config.yaml
head_dim: 32
activation: "tanh_gelu"
norm_eps: 1e-06
bias: "all"
parallel_block: false
init_std_qkv: 0.0268
init_std_up: 0.0268
optimizer: "muon"
lr_mult_o: 4.0
grad_clip: 1.0
warmup_steps: 200
decay_fraction: 0.74
decay_shape: "linear"
batch_tokens: 32768
doc_mask: true
MLP neurons of a small language model. Each row is named by its layer, matrix (up: input weights; down: output weights) and neuron, and shows model dimensions 128-255. Each number is 128 + 32 x the weight over its row's rms, rounded and kept within 0 to 255. Numbers have three digits each.
A block is one neuron, or neurons of one layer that tend to fire together. After each block is what it responds to, as a language model described it from the Wikipedia text at the highest values.

L5.up945:109053110120096103104147132086090126118099159090161184078213080091143130171087134081061108123094123145133166121107132120127163122201134145106134105083120159162179118134151177126160112152125098117113151131086141128174085104090123158106160129118149132099112099078153145077172100116147169062126066112119114131151048128156083163135135139169099138164141143190140145120053141102108124112158
L5.down945:128110149143138066111170113089123109139175145103159185094182106129082115161111130111123121127109117143136140127157156113112139111172111097123121116086128133148166103077069146127143149114172134137104157163168166110182127125136186204128120100154131111149119123148059114064104126141086165150114122166189141119117137110209135119084146151106140096090066136113132100101117138125225143146122
Description: Final tokens of table column headers and infobox field labels, just before a | or colon, e.g. release date, Time zone, ERA, Length; also area in prose like an area of.

L2.up551:128165146096187103110117133112117151048173152118125083172108127095146162141185146095106142181135108104171070145094138184124179115135196167104062152104143111178107068176169146140133110112090168116124176160099120120109107143143174116161133175156136122103188160144060057053120164180106107087110144111147107076127152146116088150118060164121150113130155137098190070148120166071213146055108
L2.down551:093116089058076123123122133083112147187135112148152166111177136062131123118197130071095185121133153084129119117104190152144063101107129166122164098130160169167085170148153112131088164136146116111197122171141146169141096098150101157104134081116169185040143097102118103092156117125095107168134102176168089149139099144183181115093113128137108133119146134101106096100112140167136100167150
L2.up861:173087138083147141086170105114141129118126138133120098157097138109149237176112146141164163119173079150053094126172120138116175082118070155175111095083103102081094157103141135126137134118107147136182132147082141151133098117098092169078054145143120120142125095106116077064130059145138114139062114071132047116199149101119121129109131144114137090082096079133135158062123192111167155151184
L2.down861:170094152128162082080109148000156136154067121132112138126147077107028137146212097143133149119168059107136115166151150164150160146135093145131076161114137139148171159146158175157124101114134112128139160188152139123136099105113087126131059147134132198105193106157123102028150126144134137129157150142162090092155129117148112147158069110111106072109106106154179128132080178127137112101152
L2.up1332:147123194127106075170171088070241131133127174182120136137124129134085108117187105077116175188142066184133137134129085141144115084108063125112134152146134144100144156119128134086162139117132101105166068067139214133163113086094105155120146157119166073107123149100161134116071134095106115158123138165123097103172162119106088108089129131109125109130155121093134152105121149144140119083189
L2.down1332:075141120103107145138163093067153165140151173057097128106088103146122151108173162123110104095126119119154132119132133128119167142129150086140111161062120127222137163150173140130151140105170171134129075141129131113105157126073059164114201147114182137113124109110178096059121138089164056119131173133210159083078091169081068102119079189126071098097130168141148102138103111075139074165152
L2.up1471:133102149138095093079115105163140145145120078149156197204127101139099154121175153120119126151112165048041092121120129121133089131117136165109080116179100136142150100227184095130106065154133137115094118124109210153200147091129128094128151049176140174072134177114107126113118185103170104166162117066163119126171149151186119142121115079102134083117101164149116136159102173132178120141134
L2.down1471:117067151146100163157193165038090169133122122150175099143146144146145136151160120159122179101170166181140061107145145090130128055125187114141095173095117156159134071149154138158178140162034132139090199105151121082082109211121131115110114118055116155129146164084109175098132103213147131161115076144086162150081159082144172130073161157153086090138138196074163101112161119103111096119110
Description: Tokens inside dense numeric data, such as census figures, decimal coordinates, and tables: for after dollar amounts, of after areas, and trailing digit pieces (917°, 2017)).

L3.up735:162081151142144170111120144113119154112103076118148135122119106154169143102069096093146109077144034153167100167081124162066128187158095144136075138128115122095132142114119122117094158143094218096137144082113184135131085099155165095081099143143142124086118112126108165156102169134112173149118145106126125124083162123149059135145120122113146202100137145109115118108142153157064173142128
L3.down735:149121158170166134132096162110155108101105098111182155138143116146191111118160153088124106113170083153096172149137150126171150111130083174102162135106147079179098083141094143112144098125103141150118123081119168097075037146149166109109156145153121120148129150126135105120094166147155105167165159157209131083132154120123132172091147125080170106134150070153165095057134067146091091093098
L3.up1108:152119131103114053117150156153148122104129143050121061157129192147112137157129165117118137113168148095123081175134182121063136141131134150104124091172121156144124151073102089181125074137159181110144115110098102132112102126168138099108131151199076099101156124114108202146163210120145091191171120103094098122128104199178185152160126103144118146127119084138147085139137157132081132157111
L3.down1108:176095122149123161087080139149156165120116115122170141075113099136123090085096088105175109125159130102060151121194159191155107099106108093138170115118150142150138142136095115131052167174094084127037153142085102103144154157160185091170119132094125137142166035133151157127130126137157164094183131095100129133116105109113150138134066123185163148135092112102138128120118080134157135114114
L3.up1297:186187153117057113151135131082114128129135157150183136188087131112130113189157139154207180163130129155119073079117067128127064163130113158124147131177152183159096164159087173135112163089114176101115124124103086187142145136147177116109147070138146150090135152104096166117160157113109152115127167112130172161155125092199133145123191196121154118125136165097192121123131136158069188155097
L3.down1297:133132163158155104075108142104147084115141124150127145110084101191134103142187111089149138107183176137032173130097124106167100177076109133172089152198168172172157192197096161128137112198104161116127138097115143126085110153122092118115111098119129145139118089117130111108121197083107077099061162174110180182152118109139116121179137080175153103165134164147147136067129099089102127135130
L3.up1423:168124094158132181086120125162162118134121084099128174112156163135093087084134166180134156147157164099152124170094111115146112154146175173089106119116097130180085091124121098122174105092155151136149106111198185132099073097080102099080149145128111108176137134125056121135097096152170118080094115138146097143090052099111133092110160130105195107109152112149157129124076079127120122102115
L3.down1423:083088117154097108131155139152136066134207167163094130141095119112127076148151145115052087157143143156123118159122123128119073079135150113139164138090087104121099165179121103116123144083156081133098086139121134117091115117163170144146111147159195154083098133074058185167130162149133112120106115132098110131135149139182089069115089109130095157175107049110099164136075145128118113091167
Description: Inner tokens of multiword proper names, mostly the particles de and of in personal or institutional names, as in Luigi de Canio, University of Dhaka, San Francisco Giants.

L2.up344:146114123111131103130119094109161132148114117115086168064124129166125167128121007105173108113182117113164139125111092136087081094158102117200135143136147182113099113101140032166185126156207169074170126153095082118189101122128118140192166135160091059124119122144147151115161147153140082162097125138083108080103129140121132167094162105132134069101116145133142078173067156119162133150090
L2.down344:157113153062099185104095162112129142165123114098071152118149109132099131141162156062209131119107144131161169166131167171119126056082107153133103125135132184135080097105151185138167125083142096110156157139088105136087135150143137091139126187107177165095102135130078232148214106094114072106085153060074155139192106068186170116147114135182115126094145095098165100144145131185194113157109
L2.up662:130135127099068067114115110177133181174159126128169138138089114110114126083158101095153152152176137093119151141119100120081125162135134139163162043167113148128177138144135108160079084136122124123141182109106133111116152145123148107133093090166078104232135116077132143106155163145150134087164094099118164096090093192099146144168162124120084118161087168099078078106099097111117086107083
L2.down662:094126115124125143132121098154128085161155171185162066106110175125101076173166101122119142129135150117136121123155152108145180074120095158166109138056092108104173164112129086119138094140164150146090074100132180168183084129100181146105151102129202118076129140123153161158088074161168137118143163141178077134160136109160112123143129104089095174136160101075149107094113084103175092151211
L2.up1211:071148109176134113131113196124135114160134165126078136149138129109104138092150110134171139126147103078209153122156114125150159140136110109142157110134115194139097115181119147135134123122156132155121169111082153104101094081120108119100162109151112084084170147129116137156117140140140118144112164185164090101130097134102137105131110128154136089168121047101099122153167106141128179169186
L2.down1211:109144127129085143132133137125092173063067142137091103132093152112130123098111139115081123131104134112077071066090187117167192114053138129155070136121145139183116154097131090126113127200080172094079180126082157168155129178149157118159157156101125103148125113164160040132146121137152091101141134115093101178116135127117101139152095155135157138110138137115104123106068069193151159129130
L2.up1238:189133156177083164122076141118115121105103102135170120175102077120084183070131077169146128160138144138126072129188103076134108176140098145144114187134189122090137078097101163145102105105119158145074131099151138177105164108184092128172158074172135089152087090168178139096114087137201139114125100096068166128066139175148148115087157140136137161152106067084114135124120147106177107068095
L2.down1238:092144130115165175112132091094125110164101077198136209140122077151102105172088123061155148123090123136100149103141098143073165094174112137103221097121058118193157095128184100128163145135130102134088138115191132103090106079078145165149132126154150181144157107117110088100154079142149120138150188107104146109134098091093114146132073093109108096147138115165081083165128160152119157148139
Description: Names filling cells of wiki tables or lists, usually right after a pipe: club names, languages, manufacturers, e.g. Telugu, Atlético, Ford, Gangwon FC.

L5.up1307:138100211178121143120133108152114119099135180160126149150083155050122126130180119175165162102070148174122133134146161187135166114086095153145110080147148090105092102124114140193121085131152111085091099169169122122150125103155118113150097155171166130049149151097135074070174082097122084113129064127140145059143210138187165119154151149043115127107095122150130093147082143007102118156048
L5.down1307:124073157093103125162146087143137162099170192131118151239148150215172148137179126092059156187157177105110086154100132121151102061190146082111130119165106076160143180159091115131142105135105116113162087201083145147093118108165101182089163152129170146097119125126116162134150084121127159158158079168133105144161114117185154145091139147067077143124135172098067127093094131133131176126144
Description: Mostly "population" after "% of the" or "its" in census text, and "of" in "under the age of"; also coordinate seconds, time and year nouns.

L3.up93:120135122161154110146160109093099093060167106080135186101186073092110125054089129153151158118141133174125141126133142150097144089155081099063099162105156213132151103129157068154126133104155114079089158149186057156164132122038123084101115164154098163146122114090112116115170069127086103159139167131128116126188157131118174138199170184157148076127134154106069125153106139157162187176163
L3.down93:102148085087167118100087159186091157147131150146177139111166165145138092124148148102137119128098083072121126147139114131181039143127182179163144170100100095132168169077147145073115148114136174086102141134138141118138046137116192077083097066169128199140124171121118132166178132135119177131097053082119128164111149129097099135100105126170078132160116085145113119122144134096127100092102
L3.up687:153120112097075088155112105121189100180097129086060179094113063162145177064187046119149114112150147121119147104123103227136112140121133135137055126145117103112154167098124155090158152176104114155157149161135150125203073099087126104046138147115127169150152163145138126130108117186135128117135157139114076122115170169168097112178147120111138079066167109155042135137105148151116094106139
L3.down687:113088083155099191198153096152130162197125160140195139104136101110157092103123114106139105175117164124118067119127087169137106120152146142118129122119096122147154134161146096144120147164142117112084151142091149132155132168111176138087136184162084116063124126113112174145172134133167111200118111139107159129088100119154112129145042123135099064092131105118147143181166148203105191094133
L3.up718:145103118173115096079094183133093137151149092113114140086104106159086147103166117105168051111162109169081141190179109183080122098172086093067119075127168171118152125121093104111128112122103044109133122150189119134096137065156098098180167081100110127189151114141104155111155093133128119116172153122112144148132142155153114136182192113176158148152085109091121156098115124117109093138119
L3.down718:117195107115138147154123108224109111141184086121140139086094145086166119090032181130117130132180099154095075159148132160149154165122108096124166097131094143125094142126133098215056104162114109135123176124121145145098131065109125103110155147129102077162119111138107109140188158065104142147082161085127137255167120109084094134134117148160131132157168085138157141140105112168087083098151
L3.up1070:118108090095131114102125124175137122119091138137122124110121056133143123066165075132128113084192090162045141112122087098186144121135089176137140137164128157120156136098140157179140068100154113137117153111160157150209176105129139068148147092114100078124092086121109128123121097177152162134105107125108091096146177178145107110173070174149134112087087073086051148171066149109152129104072
L3.down1070:165151057149134140096088102111191126120110071121140164135153052115091064118132139124147155105110097167108165123128151130147115094174148139123116109148145136165100136062127152120132109117093195081110143083147103078100134196081131106128132070201116137131153102124143182100120150129161141155133134132119130113102124165204144096171129191132098113114175129103101135195057136151124140121064
Description: Final word of a field name, table column header or stat label, just before its value or a unit, in census, infobox and sports-table text, e.g. household, sq, ID.

L5.up1312:131114077161117081076115146090126144120126156172123117145153049180072089109156124088116140118143144120115084140151090147126190120148107147170209183139161148118094068096104144140092156094179120174133067132089157164090164199167130082171088089143081118125171085101153137183147155122030200129136169131147119148142142135107081165104123151117084123158126190117147136124123132111141109136078
L5.down1312:156107166132130113081159144129178149133128131187103181144131162141092106112154127182144101181150118111115150103153127158114177065099160100144115169183136097148063081146117089108170173037170097135145104168096127082080159122132129170073073132127114146113106127117122110048165164104081126123162121176161138119146154130116116077165132109135100105128082101177195147068116120137108177175144
Description: Words that close a sentence's lead-in just before a new clause begins, such as however, therefore, in the meantime, that, when, where, which.

L3.up206:154168135142145143150083123065103120134100137084135157146120185160109139109061121085098107098162161148117091111140121148112132098119077089153135109131157154059124117068173169065126154152058109143153162115123163130148183103099117104120101128066099150166118078115148151153104127165083160127151097205120094184080142104120158074180120151130091175135092117123199130165117144115099127151177
L3.down206:105135075130191164121155103158081114121115188113109053102097127091099136173187132135154104108078136112137173106149173164130118139114116108110105153062085123191127156104104125162162112103159137104119176067128117086122122189153122120146113125112096202113134152146173065132106117115117149077129135122133075077143133065093154143131105107135125163134155102115121114117127106105104106100183
L3.up245:133162134132147106139064161076150165092108131077162192121090138147138136098064144131131095100139137104165122135167144108124116166122123124118134078181149150107091148086149139125135123153079125104140153125130133123121139095113098110071125089148107158101156118099155128131126172100087181074060152172100122144156134110119105136106079109185112139161141131122194151165169145146072162131212
L3.down245:132124081088123189139161128113108101119124183173099037112118214142084139155109141094146144113105155124138149088154149121129059098099114073101141155085115137175151146080150089160119098155164144119062202127133136104157078169130128187137158154109132118170095090178159137132121137127121161139129140103114118140166132172132142125088110116096085142180126062119118165125148140136185106108120
L3.up729:124142095126120136122093114075140182129065169127121122108125164127124115156081108076109163113110100169133084165153104085137146129121175093067185111163149144142136177063157108150114106148055118130136153119099160114141118118124127125084180112087097148173165156078153112148139101083143111122119088188068091184124158063126136071078100182089117105150175166114164093128132148066047163139174
L3.down729:094140100089098170123134126114096157117129174173110121110184148126130130187098084108114112114136131164099151077126125137145120098127116067036103134077084126157097177078126089179173139107085111171116119083157105068180139139095099197156148114115135152124128132127121102143131127127111141081125143098099120154113085114081102119066101145157124128147125102086171201050081127118093164112127
L3.up1088:148126104172123124081088146102141156083078178123098170113130161167153087150086089093097130121136112122171092147162122091130101183114172143091124100150157098138100186105124129171097108126077148051168143115082134095149143080102092146124082145108175194126186123054127158122175167102131179067074107171109130136108108111175102087064115134134103153148132169135176132124140090093093116068128
L3.down1088:105123045126127148128147061135127130130133180145124112127092165195103156221123120118139135140102195118109107086141085176175158122135155125065091112163100093123122090087148107160107103105118086133155132096063116100213147185119094166115161117084152162114161164139153128140148118141112156055081151160118131149105147127100147154121081149216138105138158160122177191144147132110152152082142
Description: The pipe symbol that closes a row in Wikipedia markdown tables, right before the line break, after a final stat or empty cell (e.g. "2.1 |", "5 |", "| |").

L5.up325:169087100133157148175153144068083174109128131074110152174106125148087152118112171116107152106120122076110074133139118146142096159161126122160075092100177104128126133148118130088146089151085130104147196122140171149124162106056128193145123108126106162135143155150098153174122100105071108163134168143116105164127124102156113117105173098177125127123083182134155121145131189065159125131153
L5.down325:141111079145164112110100154185136167117089117125136124110107166148077145117165123122136138153151158144131123105094089142088048168138136127102043086088112215169120057154051100132185131122123058094197155096147122086106086171122117211090178163111109069180147166150135135130144085112087120158094118140112097104124169128129144124152119100095125099146095153143159072094092098089123081134056
Description: Pipe separators after numbers in sports and election stat tables, plus endings of compounds after number words: quarter-final, second stage, round robin.

L5.up920:077137093091193119147122162072088157129101137146162217189088112102097112161130155190153077142144123116104077101150133103029136079120156139158095124132154078122135108175116063095105086139097156077155119091133143097076060154086191117138204083169064140140133118102152144095123152159171152157105117132117102153117134133120190135098102101153136126131127131100160154107112132166121082092125
L5.down920:083110154146118203088157103120198103172122214093165160208168072102102125109109153094104153120138094110141141147066128144093144152143146120123152173118123131133137107134128110097128128172127159124170134110108188125112146025114175194169155151082157171105148120134086165109150138177089080125129124152108152062130127096133098117162094098122117134078167147130157130094050157139095090106142
Description: The closing token of a multi-part name or number, usually a surname or team word before punctuation or table bars (Grant, Motorsports, FIPS/ISBN digits).

L2.up519:132133129111153110114096110117107154119130164093137099177117083140123113125068205084146123172120148148129112125118046108076158123135116085088103164161070082133118141079111123168164103155125119135089104149141134133100124145197097129098099071137146117161077163181149168149127073172086093099105110158149117125083109152059183111113158163160123089121085193098109110113177117168106055100130
L2.down519:147123074172169124164117120140133085110135192149172106183162098089165116116118135145141155122104191093067132179136056134071084126124124171148118096105156103131119149100103128093158077172129132130141124218155103168123155106091131087104094054110106152177099170118159103084102170137110146091118082156115125136096086103077115048110099142146117156074043100134133121117104077147100087106124
L2.up1136:175070093197109118110122145059114122122129140130161135170126130096165137105144076091138116133115142139098149157121117091097134137169117144074058132107203123110139089107133142105132197124109120139163144100140166075111109120127098138128155115167171139087109129091100139197089170121079090148101139114162072136108149066104128156126091133130101071169094114151099109149155132201116147142115
L2.down1136:135113118129165169089137173167156076121129115151136129120087123135094090168106164166139143086128149126139142147156080107131120093146187112172156119120169160152157114130121136145142123160129176179084112156126106126077228148089141039145142088092137144136186143118137085139125102132165169085161157109166139122104132121141171145074138184147090189109098170061121107128141105119102177097077
L2.up1244:172132089121143067083103124064133127152162104156130123094120074146204117103230107147165103126157143133106108138142118137167136160122094155143128167168141083147116149117146171099152173159132112147182163157066117190128081115109160163112107035109113117110107124144119155099164124119124102140170101102117123152098134153159125106215136116117068124110058129125076117146082165146185124142163
L2.down1244:095102073128135088137112163111113112131127141131116136085119111096169117121156106204151138111122121087192071145107096164116141152178131138199106106110132128158117152085146160118129143148124121101104154088134126121134071118154112110100102133174083138087151093166112182095151128127147187150127096142113140170171109163116117152079116157127072115114170158118106077192037113108142156092127
L2.up1499:157129171086129094108208125152137068123189105084116143141129159172197129124111076148146098137104102170126090123162171140164058109129087161113123098197103131132127125064110167133141156164161136147076188077143109117081117175073143115078105121136087120143124121144132175119126165153149059142119151179088143156110148163131130105117146187116159159171101133129092080108121114146110101203126
L2.down1499:144050085057160143149159176174172116138127171128159125090057115148104139093174147158140138109101082158169122204159099132156128132171152103117130144130145104108121128169098160107142149112107167099127121129122094149126126108133136088117148085176111185078106203135173149098141169097141134177103043208176093101121152211157125141179108148146070082062080089132165123163121204106129050140149
Description: Words heading or labelling data in Wikipedia tables and stat lines, such as Peak chart positions, Certification, median income, ISBN, and election or release verbs.

L2.up30:120086090150151060114080117153153141116122118174177114117192107164106120159133123169071110119114127132061190163184159125098116121098090139096112132127141095128087100114210120152137131126114152142101131155126156132104113164115163114120151108119137165114181100070093120048180124191165197148095136185145093131155117153121137095067082149150118162107133129146123177065191154173126097116100
L2.down30:199129175104151115078158138065159073077099091145166151172144154166159150125144182160156105112166059151107106115146140047094158142108126107148117104127094106157118132184189143128138112126132091154109141126130086145136117179111120150123088151129070178115149166136153120086130133114122166098137135139083079122198161100173108153093131172097129121101102142150146118126197146125157132070117
L2.up532:137113122076151089103090151166118105120167115170140097110128129115127100072115070135075157149085162141116131192160140075087103063145112074083145102146133136096105121117130123125104072157137150077095125122153096134077100116166097164126087114151135119151129071068143164164073141141146131089121158132174142119159115195102115132112129158131148125146146091146121127088133185180086127121089
L2.down532:164141100113171082180148137088125114068092111185112146204144093082140127145131128100088105086124118150123095097057098114151125163107099129110182093139074124087125052168076127121153141131141125110193134144157136102160129150095160097118146146096142146139127149178146087120109170106108140072099165117142078149125115142175091163095158118102115143107115149123123127105150125160203120158109
L2.up839:187145104197234139121099117128119112104119180113152116140184141045106132105108109113130129108136072096118143142159128071126142106102163112121086095138097081096117160182136171135164123152117155058135132076086081105080120140106119068124118141066123172184147088109135126216121110120113165088083151121101113125108134140164125131117089176119150157122067157113144207088106158161096084071134
L2.down839:176158112070128062126070137143087102131113171137165083116056104091147117111177093167142061079195120140155118124120134096081110143146124131086131080182131139172121149101158139043169170122120162101150146107149113127147119179169202094120090149134116153133108072127135119129121142137169128110159155107188097127163142172089038111078108193129121120141146118173102114114146101129118130155128
L2.up1269:142081130128144123123165085158119111144156127159128114092063082143096100100128111152152130142168178138105091202164098134060149144161079103133162053206108139142139097122188133160109184112079154096103138118168129132094101106105099121097165150171161087156165096122138128100141144136163098092146145094121119112108122129178147126142136137070170142096111131072115136159107114160089094101102
L2.down1269:134121135129157182097097107060098126171075080131088122089106121083186105188163140144096119124184156141127091096119130080092166109143093103149175102174118102157141150159181162134083143134153114144120116182102114079157119139110142075144116109066102146154120090189109104097130145146148133130176073107133120158236135153114148107144126097115142093113119132088186151105175128160140133130111
Description: Time-relating words opening a clause or span, such as until in from 1991 until 1999, and when, after, before, while, since.

L3.up239:195152192116130119124117140153070160157094092141132149183133169096121184190117136160177130113132128122080101170141130106147115181150147176127131165142141108095101130093135208122197121101140120143140148122144071189134132124159155140136159118154082095105184111114102155138082156119150132162160127083128098109180073117107128027111096170118143163089138076221090149080142118111091133134173
L3.down239:142186158100133135119172139123124111115066166129176163065105062109117069157088192058137091069120103126169181188201165111105099100082145114071138095114070123094114193092191146120142095096108179112115095114118156155179149127083085115134183124123137134167162126148154115157139160085145140123111137111115122086145131102186110138150151169080110105134182133166129120072066136164146138159113
L3.up535:171149188174109120133139107097100076195138101140127094112133096134072140115151089182136126102123065135118111179124086104046191112106136123081119142110082134131141152127181077137166095110070173114111174137113123163082101112142171028152040117159168122148140135081145079096117144141096166131089129136107154133115097163106134153142159126122164201128145147165177102165127171117095122110120
L3.down535:120047148176136121094141100115133082121062148180131164115142129114088107182153147085094108140150188132130163082050165065126103100144127096195165104133129138136100174096145047129169118110142164099131091167113169171136102133123143108090186110093145119118164110142144145117142149140139139089122065077219125161157130121163139150107093147129115088164164137153079223129181101112162142146069
L3.up538:109107083132112102131158162168115188144174124135128066155164077142097125125089048170096179133073151128096109152132105115150117101157181152169163135125137123157073158155131098148195144139109113092139175169134146171173135167185145108147094125112120113130182109118096103155133088109085175091116175106112056139083089116094095158113104147100113090239132143135134097080112122120121131124131
L3.down538:103108189100106153152075139226132063133127178113178193130115173107186068198160171156126113147176150129089150084134111088091094121139104151126120084101081129095134094115155128141097153179121115097091115143131077117127104132211120156092147125128113050107109147135135131078137093129140087112118124116149187096131158129139120127146099100135182154125151122122137160098135109088153181154142
L3.up1444:130180149097130074105127060093074124187139101174105112081125068082148126111126156114110090182106129140171157106146127143116104077092116104083134136139120149125103117152168118150174163174129117179052135081112134125123105127091142110162153105171117142092130132114138128163133199102074164111097133155126086101184126153124158117128135140115179142087087108175132140142130141181068146147123
L3.down1444:176096136106134145145133130134091146111074202130123178142177189118078164147177164141112158168171114081105180122156096124145139114106172153146129111111130137089089173119066161121180090108062171163157115163177123142129137079139160084071091112141140104082143117136115144117102156199153099099099115153148115087092142114163148095134095112155118101125098094137094158076136114145164189119125
Description: Tokens that complete time or date phrases and expect the date or event next, such as Prior to, born 19 April, Several years later, release date:.

L2.up484:188147120140107102126090125132097135108045145146088167111154152117103103139063133133132161145147160151132127139128113118110125162082121151062187132143132175106122124104116178140043154104115132087126171057049160185119090068151096150107113166071117178142148084078146120120199157137090183079072086147111116137164163184112074061085160129180135107167127130125138155117094140133156059089113
L2.down484:102099143173164134146114092195128144113142107178137111160132072160128179172150162079083133088113172094128123113123078093209198168120156139097095117219138096124184111127141120113082126092086186160171134111087120123151110108128118116103141119086142119118138165149169103091068167169124122147086132121162136138140158103160139132085086146191119151101168088145151159188108134127105179120135
L2.up535:083111106210138195132137190116139169077105104093108153120137196109175145122049100049141133142153129125146140138124118100178176103106152165083137115151112152157091123123098185171098116132109124090140100135095124173127151102149136099134039084097151154180131135092171082167092127118148195076061102131129123091139083150164127083133098200151113102163118101133142111169109080118112132161092
L2.down535:158232146099104123131131115179071108093138096155160089098152120141080205106152147116136107146138150086126131148109157117152090083142132144123143176143209073159156120094132034151135127130147123107118207129108130145146168140126137134136145133167155131104159100120194116169118187153068132137104129112160073115147159120129131147124064154147101139149116159106210133136138133070132171067096
L2.up973:165152160200105137104164149126089134081122148149083202121083143127101106112088076154107112141128134143139161120121155100040151142128147124134170133166155151123170094123128152074071092159140126121171167138161132154150126090124102094098141167090077142131156098090117132104157152156087115079109133172147128152127156130135110128143112145061086174120165185141179086102125114119139210137181
L2.down973:117138196189155149120120111135128088082118142170130087197141196133137179164118080134123054083095163143159183094116087133190107107106119138100149146148108105141132128082144061166147109134172133116096108121041104100152110165130152047150124085112143116111104139089129138165106142126116140087128149174095149151130140116087123098127160116157142089129201093111134100135123156153154194073177
L2.up1047:168172165150130107126093142108115116058117119106139126116109122112143158082120129108122107085147086102148124139091147133149165150115127119144128130146048129138109122130190118098069157128125104066202145151130135110170184077142098146107115103154129164135149107066169140110112187118096099096089125170135159116166133123147127042150097150161128180133103157190141117181158130181137159118178
L2.down1047:074153095150171134116140128052115107112129176119111073079151222130095141177113115127148099162122156092188099037155117119134055148130186135121104137107146153167168175102187047187090130145156108155126197142080136099207134165126163201113153080166116139091140107154151132146093140131099118120125148173169116159085103095171142156117113151133131117190157147085191135140121125127173180080139
Description: The closing pipe at the end of a markdown table row just before a line break, usually in wide rows of numbers or stats; also the later dashes of separator rows like ---|---|.

L3.up188:104168116115198065085167167099134140161190180077131192141141121120093182084138104098173118191112057186124104115091107106163133103121146114155108110138113156157136168123110088159134085183124146143142156087117146130185109120150152075140156129143115168124131135110143108133105146058174127083117115095085123088057111131121156170102116118104135147065064184211169145152073128077149095150163
L3.down188:132143044072094155118073143185091160097145152089173082094168183123106165097164150115162118198053134080126128133134190133145079162143155137147119067161117089145146157077144148067118118144111148088115170087130111133142135151117153160150099102173153109119146116161142090143154172170143147100104055104156058097109150103171112098157118190108111095136047064143131134138111132142136085131147
L3.up276:132164127106104117071143110160119131151166113116130153110123059135173159124148141062149079160143136121118103115133138143154135138111111181109098114156093107116166138122140138119182083083091100184139136190102130165139081170113156141136125107093170175038184136120093137063095128156174123117108122110143131147148155079145170145165094114137128128102129119162104142112104182129160161138121
L3.down276:122174133168157132120120085111124133186159107134112133048180130136141168166077135157163087199133116141085168138153169111087127116105136146133158096073181127130122100161159127137149151188105130071119175107111104096167145118149129124109133189108089146137099088118122139122083106167138109149127189136131128134100098093169089196123115164170113122144132156134133119110091118130103132145114
L3.up672:132137108135136139120141161167149192126104069079094174109154118165126144150143103093184083143168120139104143170106163107113154127127098125092120135188147107132099059121130190126163088181151126061132144101136132170158193136120157126110159188118186158136122123140129115116053145167086130115111110102000124167110146118178143142159143169122162099103122095094131155102113122073067066127124
L3.down672:147129115087128148151078085141068086172184100152088114109144163121102128107132108142141079189108159081157065153105105044124083128098170064159168099147094113115127154110132173132152145136202168160092159171147106175147169123140119146128138154110139203065133040172137119123079143098159118158108174143087061127125079133115168142111102145127119134136114112135097109126154157203136117160123
L3.up1135:145185189116122168133121071144151130104126127112160161104119122098119158077169114088133164186120090220127124141155079145084146100140107136158087091130150110070157141124146177133112091153172162150107119122077149146113063109085098161089109130141100132097160125122198136138102093174131165126156180156137074112139131102170105138112107109136186102194120116162077143131113155133175154130108
L3.down1135:112115072114103124146174137023075090137194101139105073164164132181145101134113122074185116161106111070103028119119214101180112158176123160121120129084142097092089182135219187119146139108154150106151141101124178060196180155099112105114114072077114114094168081109162125176104112172122078151158127152131127118133115128088159098138115111131115117154168126130160115128105141135102110091203
Description: Words inside highly formulaic Wikipedia phrasing: census "under the age of", "went on to", "(born…) is a", and table or infobox headers like "Total length", "Release date".